python train.py --num_hidden_layers=9 --hidden_size=384 --num_attention_heads=6 --num_key_value_heads=6 --head_dim=64 --intermediate_size=1536 --vocab_size=8192 --hidden_act="geglu" --norm="rmsnorm" --norm_place="pre" --norm_eps=1e-05 --positions="rope" --rope_theta=10000.0 --rope_fraction=1.0 --qk_norm=false --attn_scale=0.125 --bias="none" --tie_word_embeddings=true --parallel_block=false --init="uniform" --init_std_qkv=0.0333 --init_std_o=0.0333 --init_std_up=0.0333 --init_std_down=0.0 --optimizer="muon_variant" --learning_rate=0.00654 --lr_mult_o=2.0 --lr_mult_down=1.5 --beta1=0.95 --lr_head=0.0054 --max_grad_norm=0.5 --warmup_steps=200 --schedule="wsd" --decay_fraction=0.613 --decay_shape="linear" --final_lr_fraction=0.1 --batch_tokens=[32768, 65536, 98304] --max_seq_len=2048 --doc_mask=true --train_tokens=457600000 --max_steps=7642 --dataset="wikipedia_en"
MLP neurons of a small language model. Each row is named by its layer, matrix (down: output weights) and neuron, and shows model dimensions 256-351. Each number is 128 + 32 x the weight over its row's rms, rounded and kept within 0 to 255. Numbers have three digits each. A neuron's up and down rows have the sign that makes its largest values positive.
After each neuron's rows, "fires before" lists the tokens most often just after its 100 highest values on Wikipedia text that the model never trained on.

L5.down1261:143096064146151098140095087130157090103142134143097107061170083183154157096102181111113153136111129113121141060123068125140040102098044112135167111134045074101110174108153125122097145104189148074107104180091101105099092126101099138147091099092177082065137154162120140099146083165119128118
fires before: "==", " ==", " and", " life", " also"

L6.down791:135089178148146158113151084172155123120114143170142123093099178131141104148096119150139043084108086083133041157091151126088133171100135121201106070112165119129123125114152145053135067110094085116153100140187144107164106156096144150178121158065152149122068115134129154170101139137140111207
fires before: "8", "6", "7", "9", "4", "2"

L6.down1493:150062116124151189091145151097106110099103188084125113202114125069129143146116137104067172127176084120103096124104087167092170143176192185166121177172156175141165159166099120111165126126144141185071136156156152071147151162130181114127112099176159057145132115153181095123078069207153141099
fires before: ",", " the"

L5.down982:121173130151118210104133160142108105135133091138105220159095124147160154136152183107096124120132044126115085123122181151152125137115089137155080012084127139147162135108133107203137154151137133182089141141096116109107151156183135141102035087171117163140131107149136081147131133094096115155
fires before: "|"

L6.down363:137092174139135114159107115145159135150123122080104175133133054077135153108124111090140145114139098124141140080060114117178162178117225193115143168164158135119091090110078139117113122112071105100167167133167168141147080102115191159152173133121155093114099172116115078127148178204104099118
fires before: " that", " the", " to", " he", "s", ":"

L5.down39:163128150119109101103122115156138129096129072128198138140113139136117163139113096114125137096109135078138084155148178104102134122185155066130142139146102185143104149078118133182159136190151083147084160108103165109070220154135137106141070063121057152149134099090160109164109169105105117157
fires before: ".", "4", "9", "″", "ial", "7"

L5.down1200:118161062118097167105126116144123124170105123114149059130193107123121151173121110156106176071133155153131122142117134089121178138113139098131147096160146156145141178157121118075134178177128162132091140160123108106099190149069133075223107150143113126178133146132108167091138165088111123092
fires before: " ", "a", "flower"

L5.down387:127133118137094128221062192043147116085166164076171095106095064152124145125175206117122107183143183113111146133056109090147167165118150148158152145081186150142122125125146127106187147151112129080167142097121136104114124148139148133113079138183157155097185117075122128097132123114158117075
fires before: " |", "1", ",", "4"

L6.down922:120136172109090111131083088092096154107144150173121213128104130126135139082061188170122114148146135106166149127088110110123065136142104156119114132142163120156127147123161097172129140086173131040124100159048126148090146108084101142167147122124113110144147144121160109105159090080097062125
fires before: "3", "4", "2", "5", "1", " −"

L5.down1148:115169129126099117099079170101083131124167113155153105094103099101148120130180144095128108164087133132103152137084156120109115116123170137121103134121107100139139186087134135166157163121077153134186126102114079133188067113143133114129086106160108164130102131111140138141143078160167128182
fires before: "1", "2", " ", "3", "4"

L6.down999:076165073070135136089129148150153124104144114118139101152118129174070131191144121149136112090127120126146149132108101122088138166127077116155154149134095102074094147070094131138116149159122112107119127155142096140092148186157123160118162146100104068115063094154099151120130143082177129107
fires before: "0", "6", "3", "9", "8"

L6.down508:082226173118099147168143112113147153149092124112123199130095152116116161151039082101137101123068168143125138112123075062109090081148132150121135152182132079186150084159111101137146153119145141081177097152172152128152154148126112142062125113088145130129089104090162183148122078103131115170
fires before: "5", "6", "0", "3", "4", "7"

L5.down481:134127131068168141150184106144077087146156100107158145115152107146162116075097181138066110122149131121141127156129121139167099166157058179121087099102197084115129145146132147113081138052121172098144097167161087130118158166178144099148106150095131101074104131119086194152125095098146119188
fires before: "9", "1", "7", "8", "6", "born"

L5.down418:126129190101093146062173119139073147112146112198155179156203139174105123144090152144170149104169188067112113106149142142122123175101066109138128071094151091210103114158124115123162148110155076117132066151153174140086129158147166113100096172134162177117113107134165161103144145101109122137
fires before: "1", "5", "0", "2", "4", "8"

L5.down469:189101057099167089154137091118112153172121153114080136125102126099153096137132147110131111111119106103135145164089129139164187076143145128095171129166107145120143126063157150118116128149168205061128145140095139124129078124079110096116167123138133073120082154116127178158071147112074110067
fires before: " |", ".", " (", ")", " of"

L6.down546:183200122120114111119117146134189050152137119112151092139117114113116115157157117142147086185121144160086107138090122163119208118145157154128122154129171116124125101127155114135203131158123114116147154145042099110138140117136145151130082106148102119068135118103086142126151100191106148049
fires before: "-", "\n", ".", " ", "1"

L6.down785:119152111155137173093077092113123097108063101089097098122152111128174099145161162145142163124157138152153033109175135148084104184071115168074090077092104129157113140104080137139133176086143092106121132090179080098131094144138087133105134179138117119122065116127132107122186122145073120170
fires before: "0", ".", " million", "5", " billion", ","

L6.down356:126193115199138147166051123123139130122131142115117165126120180174203127164122114162100109146101100051144127149130147178160110114171144158128164159145070182137127067149069151142178132123156088134122127173100079116124159115135173117175130087126099201110139193169114109115127135134118146139
fires before: " "

L6.down619:109120132108133111097132111100084155152101059089129155151103114140150138099146154097123069136131164202170164095087112159160153112152173116056108136178107170158126117124172107091147107109115201139133118098128120141115105155164137176159158130141105125103100112141139169136122118081116073108
fires before: ":", ".", "0", "4", "8", "9"

L5.down1351:108121163058171157150096157148100123136106157113103158131090144121192139143141079163146189090129126179145146177086152160107112070107163127085143116136108145099146121127114141129157153044028137123202068143189016142083079120136136201129153100155076127165101135121119130204163050133171143091
fires before: "\n", "==", " ==", " ", "born", " life"

L6.down426:141176101128166112078106154158136141111113148106083164118112162114179141164103064067142106125111084194178126169095149159176086136144152144071156120159068143166167098100144158127119134117161154089161076096135097108146125073093140135162071189111141121154135138166110105159124090130154156098
fires before: " "

L5.down1425:134171139117141162130115143118123090113155088108133154151141114121084094092144124174151131160149075120106094070058146095168183152118091224158113055153129148167103122106065128140136170100096128131174123179127158176109121130125105076131145096121132153138149172114140178166130203091157147124
fires before: "1", "3", "4", "8", ".", "5"

L6.down358:184133119129110135160158152073100135140133155090137187102054145124145124133134142132154110132092128150130070177108168132114128151105153141085155153171099149106149112116163133129092135148177135079075102091137126063145109168136089175112128135160117094172101105136098110181132103179143157126
fires before: ".", ",", "\n", ";", " |", " ("

L5.down202:147095122104154101108109123183182112128124110114101155097098074102119144178140156180137109151152141119079114123068121124115120118111121115116116091151108189140104057078148142137101144146131111109119145158142143112148141084164123145072098146107110108104125142175087207119134057127052073166
fires before: " |", ".", "–", ":"

L5.down577:150101112106167097150173182105110128136132158057145154090084118128145140135159214056100129153095119120133120156111177101074129115102084154160129100092136153134174177175152105152108042168154086074080121116111124125133154122162122186049135164168163074137093094127073113155085167171057187104
fires before: ",", ".", ")", "\n", ";", " |"

L5.down800:192125130080134109150087153154132175124122110091136181146094153150145107119097096108049115147098081122128115132111137112071141155117135104134166100111114148041157158043128078124105134144126133049112129163135062121139131197169123125131204095118142093118163147104105126139136101161127079144
fires before: ",", ".", " and", " in", " to"

L6.down1161:135127123117137142078170111163142149163127195168164149123136114171064124112119168177155111150099162061181146137126171155089112136203059148082134139191085143129091142186142119112136119133120112062143080114171165112124092154111184123076104125146123149106131121180125103153153166142135108181
fires before: ".", ",", "th", "″", " ", "1"

L5.down247:153170181142152114143155157124090124068115147076101135087080166104160109142113137156091121127077043135126141156093141135098098107125092142094155132159110129170161137110086090117089098102146119145137175155200121140177120146067070131151140018125099103057121160202136158148136065120071089151
fires before: "4", "5", "3", "2", "0", "1"

L5.down1271:144131154133107166160102121146123130114169094139077158154159118086162144161139095142101048121092082105042072191118226081141119153155102148087099150154122146166120123154181084140099144124120158128115132129122134123153135094165140109110096096114110104140082112119109186141116156127133145082
fires before: ".", " |", "\n", "4", ",", "6"

L6.down229:166135134194164136094102161125131125117079111122110250165124058076132155143116121141067121120092166140126117145106144145084163127120174138133151141104129140181134147087172136171129095143126086175157130138142128149115153114161104142114189119096134110109081161093108100205098109099084074086
fires before: "2", "1"

L5.down766:143143141193126114148087135131145123100103114138114152145095091116111193091145136146176106118188100136074132103134120103175126120101092096134118121098093101116118115143145135123074165143175092110177101172190151073175109131119104118117142120150123147155149141114137125139113159143117165099
fires before: "==", "The", "===", "In", "On"

L6.down770:126255095146117101114116085135092086122054098146156169124082155134144141123124139101143164165122180105118116154147103096140142130211129127137088119112142119161155162116199106121115181136160126133141118120101135173182124152104143151129150142120161159108169133110134124161100167079148159114
fires before: "2", "1", "DST"

L6.down980:106095102137139155098098120152058134112108065126167144108103138041121125089144161047147180159156092144168179178133155125075123135104144112167116149114139154104167128097119100138136110137136132171117130106154101080150134081147075102099101173149148126120131171169106086109052103146105110145
fires before: "–", " |", ":", ")", ");", "),"

L6.down778:143140092150136126113044144144087119121144108095114171113177138150150152120202138139090149157098114207146111183090153136122144124155103144130123130190144109079102128155117156118150144107110109098090106094114101105112119138137105162138157140093092112147104145102105209138158175141128132146
fires before: "9", "8", "1", "7"

L6.down1517:174108126142114159135158162123127108134100132142100098176062127097134122093164102141141093112097163142110071146139081131153108092159140104104125177191090080169189104183130097184117153174123191065146083150114144147181172105135117091172125092171093107137127110134161099180056154120134127090
fires before: "5", "4", "6", "7", "8", "3"

L5.down230:087139086079103100107103050168113125100103126127229115065121128100083088114149108132170178094150134118130088108101095144115075124111087162095104076134125138103151120112178094119103093117077119101180103179116220081083106155156126086084089117079148034087081124171145121154195084147124121061
fires before: "\n", " ", "==", " =="

L6.down205:121196125126116096127124133134143114111101134071163091105152114126134127181091178141118187186158158145124164139120139120133088182117098150149172080174171138136145165127173086097158126097107120047133196096168088043083144114100168146122091168139127099106168115098140124158121118152098106112
fires before: ".", "0", ";", "3", " |", "2"

L6.down314:180163125100119114097070109161152150205148171124158123155172140129123149128151058120127192117121091149098171142116105132095130129068155170148090113121143154152123163110129094108097158164143160111159122130105111132144136079148147174138115135138131068144111128182122136162071118098141131108
fires before: "\n", " ", "5", "4", "/"

L5.down838:169182090070082118123109201164131130089115128146168129087102157152127152149176141124130098140125103092142060182096214147192113125158124104134173140115101128192166092120102135099097136129174092152143106148068124132127161140158119154120105176107151129138117167141143176130152118177117175143
fires before: ":", " "

L6.down1178:135151095145134075119113166074134086108110105153144115174071115107139116153111051116089106088155095138151119134105180138112121120155194105095140135090105141102165180151129134206083109110129126118114137121109126101101166103134130125092166141113149105125140066114181127131088124151084116099
fires before: "9", "8", "5", "0", "7", "2"

L6.down418:112139109136174060147130093135100094146066117144148116146100188111128090087146151139137107184144149122131129153095154141131107127144212146150094119132099065127177131161086174141125193144126093153135160080083127151062135097078093101090150115159100126087110126151137098126090105150164106119
fires before: "'", ".", "–", " |", "-", "0"

L6.down841:113104118115085129178091076139206131162142146166125129109068110145133172154075143142146146107123040123111145130158144116181157123079115102086107030154150154107168152130137150097141106122107123164151103144083137097137105074162161112144102107133107079163168138162098139171071107089164109088
fires before: "\n", "|"

L6.down556:141115161101115169152093107152138100098129134102134100138134169106183135118133122181116091131142099100159163094131097160136176159134178172079166120173155103185107128177142106073110084072138157083170126133119118123147108105085145099168125090105149129115089145109140181117182083228182111072
fires before: " that", " the", "s", ":"

L6.down431:149119107137115088124122099113108156156170101184137136076147121155135196135091098083086115122156148119115145111221163151120146189088149088171216084072131111124066150102114112136164109145118186141121124088112085147137150165184135110135105107163072157128123199106117097123112119101140176135
fires before: " in", ")", " of", " with", " on"

L5.down1530:183147089149142131098147119110090142116099103120134140133170116133122127061095140125144116115102152125119154105150159126156115116144113126133122125142134107175115142133133131126096187112110123122135076130162130137155124111130133116108126142150134111088179159163120125118111149091125140128
fires before: "\n", "The", "-", "As", "=="

L6.down781:137110122136136163116106122165083141061167116136145111150112114119176187160161103138057138119128147162108190173140161081129135183139145102160146151127101106127099120133117150136132098117163137126093126211161113175108095110091123165118109159099084138145083154123131157111149188135146153189
fires before: "\n", " zone", " |", "8", "7", " =="

L6.down147:156150170138108115121098124133096122127126126114072115134092120124083162096161065129126132146072071197098140107116160140098139158174147166092103167151157110196122147144106151109081126141162134121083087194221191114074157165117144101122115085064113108096091102151184143107140112101124122131
fires before: ".", "5", "0", "\n"

L5.down1099:125161115097102134114186104192118175076171060163147080197156152117108111157132083163074107157190171104154079082132121135090091172126128153141119175161195093161104074087139128094118074149117130142083114121147127181107155152134115142138135161096081175176170114199133097194116108146131127186
fires before: "0", " and", " the", " "

L5.down1127:125144098101103104079128113091075180179103120134108109148171142094107092134121159099205123115082100175188110162047155094162120152101115051151173152110140124162092162086061110113144093017118074126098127120115149150102142103157145116106182150073108101122096127117099156134188130130155120020
fires before: "9", "8", "7"

L5.down232:165196165145116106126171149113103160165065175152180135128123150107102158080140170095092135096141110089158134128045101105166121135093099112145123176105122120124158132073110125127110179115128098141205126157133092106179148115166134096062165128118143093087118114119086166153147143164153162062
fires before: "0", "2", "1"

L5.down1507:135137126106144098101140142114090203153098081133127158140093154132108203119113163079123178153128156093122070170077133166152112143078097149136100112108130148146158149167154134107097206144145164093152065133173119153114164113099096169148135131090101097114159122130200112178115130122187127117
fires before: "\n", "==", "The", "In", "===", "-"

L6.down1127:209189133191116172128127162085133125111106170128140134167160179133135124108138115139097147118118134130115104089123145194104098137125156152106143107178164126073095115162134109093213136099151122103165141116146142144125085170104158080104147114140145109113098133097133079162078131154137092066
fires before: ","

L5.down187:205179084170129160124141158113168111086101099080056129112189144113123102118118117172148104141150085174129171152126127134132089131142133101160132127098064136129083161097093171117076189095169135154101141176145135172134135145092143247163197086152086129120103108136143102091139129144175162146
fires before: "4", "9", "5", "7", "6"

L5.down428:123139119075183124166139101075103138125087089077154196158138119136118119079067135143155132130143101138180149122133115080160214185141119117104114086149131102152112135101082099064187098113115146104093070102085105075135178184163075106087162096114211100143101135138106163153155165088123160115
fires before: "0", "2", "1", "9", "7"

L6.down1301:079097090165084116084163102125127083113086154116142093123144101130145140158077121180097138133183173113138136095158116153074153091116112163187143175119188102115110143083048127061081138154151134112129120171117170159112062159078124112183138118096153129147184114122162121104085166166132147086
fires before: "0", "2", " (", "1", "3", " "

L6.down762:071153146083122151122096096106168178145099103172148113145089203109109116107147132132131110130142150164141156204120096132130084150176151081119133117079173112083110140160209097131122145133122179101123158189125170175076123115089075145116185142164147127143153125127143152109083142128103136143
fires before: "9", "0"

L5.down580:092159133120161076123088095136106133193171122120093133132147100138119126129142149170100112134117172123191178174152117136061124125102133062152087205149131087143144110157165123132228141137065113110151157143110163109147093149163129117142117129140079086151139109124150102080141120148144154139
fires before: "0", "4", "7", "2", "6", "5"

L6.down364:081147194036066187092068143091160122158170159108190144086141133099099122103132159130202072209166097113129128113125123104099081161091124114121110163143111045146107153152117106084124147180072098114146130154166118155139137151143111119118109145119123089135067110153088204141119125155110118140
fires before: "0", "9", "8", "1", "4", "5"

L5.down745:111173213169136155136184154127119081133156149083145132101147185125103104179205136129121141121154121128067184131093123197140148125120141136105155152096119107173135168093112098098101161130157125103142132037154088103122177182091193166135146162095163151119125123054070123144154128099170164149
fires before: " ", "1", "8", "2", " |"

L6.down398:127100141144156131176122159119122133146094135105127160127150134157103149119104108104043120087169123154139113124144123109112117065142125108140115212147123101121090189122159118132131122104121098076156110104111157085100161184177108076115119143158120155091173139080137157104079122156165148052
fires before: " ", " \"", "8", ".", "4", "2"

L5.down567:121184136164154167138124104161143108140081104136120109130075159076117176090090121076149154109177104116072141124129120122120094109155077153133122179151097159134112097172141099039152171154150117116097155204077127145120169088148124142139110086163126117128125152187112152105144107107166116141
fires before: "\n", "-"

L6.down409:133159163158132092134134098118070146148144159081127082093161100113165150116142122142150110100100162155085190165094232169162109152164127121090091136131109107173101102126113210115151185105155094108146106097093137123149156168104096084157080102149128119097110088120171088112098120083153102116
fires before: "s", "n", "ll", "re"

L5.down1339:126144140159123160159118130163141085133109143138171059144138114183117159138114083128175123126130098104117140141046103162075137112144146150083170164075141123168088144147193125139110137065126144097107139137109125152182127117108149127113136149121050113132115160132101063158081107096057108131
fires before: "s", " born", " to", "ing"

L6.down351:143148116110171140136093138157125155134155125130138091147141097131091182194125117152112107134087113092177152163113115119132162136081129135191162109152126119124126164110129137166093161098152176118063104074084109113174133128071148080179125163145148149154113134157152134108118056088142100120
fires before: " to", " and", " century", " ", "–", "5"

L5.down11:133150153087192131144177134100154157122132119110071098111145189091132128103095173206094154121122134120130154120136158201158170170126123196179177090097077142099129072115080103109123093108113139137102200104131137139130118107131149140153164096111150098113130152126114128130157156101133166082
fires before: "2", "1", "0"

L5.down1254:124143099126150050109154141097095139183138140161124104150101185178173095161164160142105126113094153151122114135105160122130153115104144178095149183159124126097162113179115125102152199148139076125131148112167157151165120156109126110068164108175101093119145100225135127107162109137126141132
fires before: "'", "3", "9", "7", "–"

L6.down1213:181092070094157136113079090137148081058120126121121094193161135141114151148158083153136122146170116106131153143169135114151182125156144159107189157114117130164096161126150142175142144104110128140086166107090135132141130146087168169107110094137169137157111031168132165131110119109135139099
fires before: "9", "5", "0", "6", "7", " |"

L6.down1160:211110165126146122115123120078147113055122065084111159141126120126109162160153148172122117111076115170155155083138144114112111169147127176120150086102076133116126094088109148152166140142113174174145142101107142144162136129077124099153161130093085165136139078141121161146122154178162118148
fires before: "2", "1", "8", "6", "7"

L5.down1092:148150135216156110131151104094097120168092128114141170092145141094115133074128146130142173155083095109133121145072130136111055154173139198126125109135133148092113128159083165180166137155075100151168124098105135154100125146065107135083128129113136220122082073102119151079067110122083063120
fires before: " of", " to", " ", ","

L6.down38:156139171112148066146067142143096120115129135100096125143129123107160142157124128139125113140144123105090123159136109255119154078167152120147191255108102143137117095115162134116165115131161115130109124117101111123125139140190138131149115132136129139119231116180097141165103091111147139143
fires before: " ", "\n"

L6.down467:164127133132171124155115106121094159084147155133085115155153097091125137121081114091098111110103140045122123126122130109085184173157153137114077105052149159130094065136081130097124082145118087148136152157157079125086180115161168127073138147098139137121118128176159154134095148158097180157
fires before: "8", "7", "9"

L5.down112:118144142133126135165145120153142119162114123119101128117076161135089186109144139115121190118191163176136126141094189128140121086183126164166100129125228146204157078133096149100091166135130157131135105131160105125118147155129172183142146096096129142097142098138130137131158175118172132174
fires before: " ", "1", "2", "5"

L5.down96:133128166132139166149094144143128067090095109096156092100149135117151129120152158120127143152091127120115138163111180158069110112143147161150104176132129131179076079165090132119135172153149137102129117133103103158123113095132094080116172116132126180127193141146174121088145140168149125120
fires before: "==", "-", "\n", "The"

L6.down1285:144097110128134082144120112189139129135139138103134165129115157141156109095106123109162102182083131113147117138167149151120165078111127124175159143142107120117150152135116123121096156130216131110179103137152178099182115223151060102138123084122136119163108074146144068159164206125030091148
fires before: ".", ":", "″", " ("

L6.down450:168136145153162071139045105100110102117072095123154215103141182088103144132113149152074135125109158136118185137107127113091108130096120111130056149146127127122113117091151222119141108100117088152150135151177090133100105159175060154157164105122083120169100180093145097190117143075092098119
fires before: "3", "4", "2", "5", "0", "9"

L6.down988:132189147140115142133142123126148090103154130139159113148134146129126098118127104115133179115134116137132151119095105101069116171111141084072113104157142163078166161104121116127149148140173100108203150128123050170078113113095161158095171070101120171130133142106116146131101144148123121121
fires before: "\n", " and", " of", ",", ".", " who"

L6.down735:117089139164118099137133120066124152133131161122104144177190138118112131119149122121118110148113098077169138088149143159127190161102171154160090181128174111124191186166108124138173125082075127116139125164065051182054120124108129154122153146162109158075175174072159075111178095132156105156
fires before: "″", "9", "0", ".", "5", "6"

L5.down133:141160108103140131176143117114056150068098141118133143160101115096115162162139119141100114137156132149123134108107117174121125145146110128083080162168109122155152143111159145106065174119147102148102127093160086145159207164159129133178142094110120163171208092155152095192156140093180213135
fires before: "2", ":", "0", "5", " "

L5.down1168:097131109135109117123086116123118105112135138094142131117121142111118102060141091111129103085171148124100125202175138063079116087137101133155145141119118105084097144137212102144084074105082126132145134116076118130096106126104122141111135134149128107124082084088121105116147156100107173113
fires before: " Tour", "1", "0", "4", "2"

L6.down998:099086137108140105111120131113158164143094198146195177124190107122144174110153159121158154113150060104189143166173121125147100128096157121057070110131125114129165141164123111084090147094117125144104140126134133103122097106178120046137164235085125051145134126163133098184108121144126161156
fires before: "0", "2", "5", "3", "%", "1"

L5.down462:158182100127158145102137157128138135132099104108109099147121095115164148137085107140172147097100099187119129137149124105116132170150146115081140204131117111150110083127118119149149193132134146074151137121130148125081155129107116090094146136159128145131164110142200136144136077095129105122
fires before: "\n", "The", "==", "===", "In", "As"

L6.down1092:150075194082111080127125150083134140125115170104128195158157119078174183089136144145112084139181142086182059104101093119111117137117138099111124115101146101110088170168122111116153107122105114102122091180114128092168103151135139178111159064162123106125154129135093126072132131143129160123
fires before: "2", "1", "3", "0"

L6.down2:075168076118169136108127133098203142192098161129138162119096136139086145129122089064108170107086068119112143132115139151163131186117083149106122151190030117099089149140128123180060156170126175108149086139088169167098104165138132094110170141059067119114138147146101142100104147137106135147
fires before: "8", "9", " ", "3"

L6.down1340:152152180129153099160121128136129134171133202053174136044110152143119127119157147169175151136061138160160159158127123206055130163151121052149116125184121103187103177145149131145093142183157148109106112119108129162160133142094118095160171076148147105136096131148128134119057023110102132147
fires before: "5", "8", "3", "1", "0", "9"

L6.down1222:149098109135106154084150136148134199128118123109146129121056124142097149123178159101049153126185125138164121124137127165116102101144140182142153159129164171119174087122144062106154195112150097105098068150162115129155100105145047131126133117117098129181114139102146131081145105217176139196
fires before: "-", "\n", ",", ")", " on"

L6.down55:131138132104150113184141108113131135148168219117099126174085081101166155138098124080195160118077121105126135153201137136170137116095117089128127156101126143160138106173172138161155154121105098178148105106125104102141142132180140158100150178123112137088074133116079203145101177107062141118
fires before: "\n"

L6.down1023:131106131105122156071121069132150114209127110093144145154142152117093137192113122114097198173135092102134119051065180133129194143163085113154147093183100167160177113083165112156051096159136103140124101163139116116138157140159075133063076084110105161155095103112123172099129102176084146160
fires before: ".", "s"

L6.down865:148146109149144154116121091145144187129143170142119111128104104132142123121126122107128174169114077180136093120129127120111146141171139119118144085104234131158121078132114121115102183123135156106103120138110125154128175133107115162112191112138146159107170055113117178156092185113084093133
fires before: "0", "nd", "9", "st", "2", "8"

L6.down1177:168095079168058177173155186145186100142088177168135112125158100169117112138114073173154127107101080146121140079118172093179130167156145174170139146114123063111143117086115094122160092137123063087133107133164125139131138109141178151155133082147123144103104160104122124082138154173180132202
fires before: "0", "5", "8", "1", "3", "7"

L6.down1248:143141108131156157156084080136104125093128141061095169144066145131183150152131143100152113159121144112132171119071155132116156166100132124111115149132118085118177153116116152123093147131103135149089146127148105163190174103154087099123124121146098151137079166130200165112105192133161111166
fires before: ".", " |", "–", ";", "\n"

L5.down910:173166150157101165089169200093119191178095083193135167114144119143164119103100198141119149122103139090146126087116109082139118132137133138105119098185082101133126138115195099160144101104103122120120103092156117151159133171141144119108091211088110160073198167102122179122125091156144087118
fires before: "8", "9", " the", " to"

L6.down639:144130167103125099129115092154147159100120154049115164090154107100110130128166131149136181073112081124165157179141082107110173021142166174191163142097163076134182113162123134104188132171133094166103123190154129184138138146101137125201071141095082158111152127117144107112114164111123146119
fires before: "0", " century", "6", "7", "3", "5"

L5.down1310:149140078119119108119145084119112123209122108134103076119118188138164154159168160125128135063111121145112065140114120135112149106134125102098091175123130113102122162130088158162172159101151173056067132103130118089088112128162122099172159080133145128182074085138126146101139128148106115133
fires before: "9", "6", "4", "0", "8", "3"

L5.down939:125153139105160109169111081150122124158150135177133185119149080190156127173185158168128113143102073127132163152214121101148143133133127079070092127103125092170107123128160128182127142140118143093166156082096101111126119119060114084130126142148197167146135203121170062166061151063128158183
fires before: " in", " by", " on", " to", " out"

L6.down933:167087138172078090163126107130178124184139160087110093146095103141101155126143093168060160120155067120124113073125110124120123160109150149108111125036124189144153172167192180148114108142182120182151119152179162137079132123136150124115139150119175151116093183068057144160146111097127139131
fires before: "0", " ", ".", "1", "3"

L5.down1228:158146112107149122079121175141108112185074153103120158096113112111116125123106175109152153116175091100151133060051110102069140165146154099108135139146108142174092135115154090108125167144148159136140079107134136152152124084153166143143174138097113094107141150209070151168133134117152141119
fires before: "8", "9", "6", "2", "1", "7"

L5.down408:134072138116092082190111145098068183109136149089176170077067092192171106133143150073133149227046093089189137143113105069135145095076108150121125105119129119103156134139134122123064143126130081146125145142187097115114148110151132143125098209228120147117084157215126155100159116102106087121
fires before: " |", " to", ","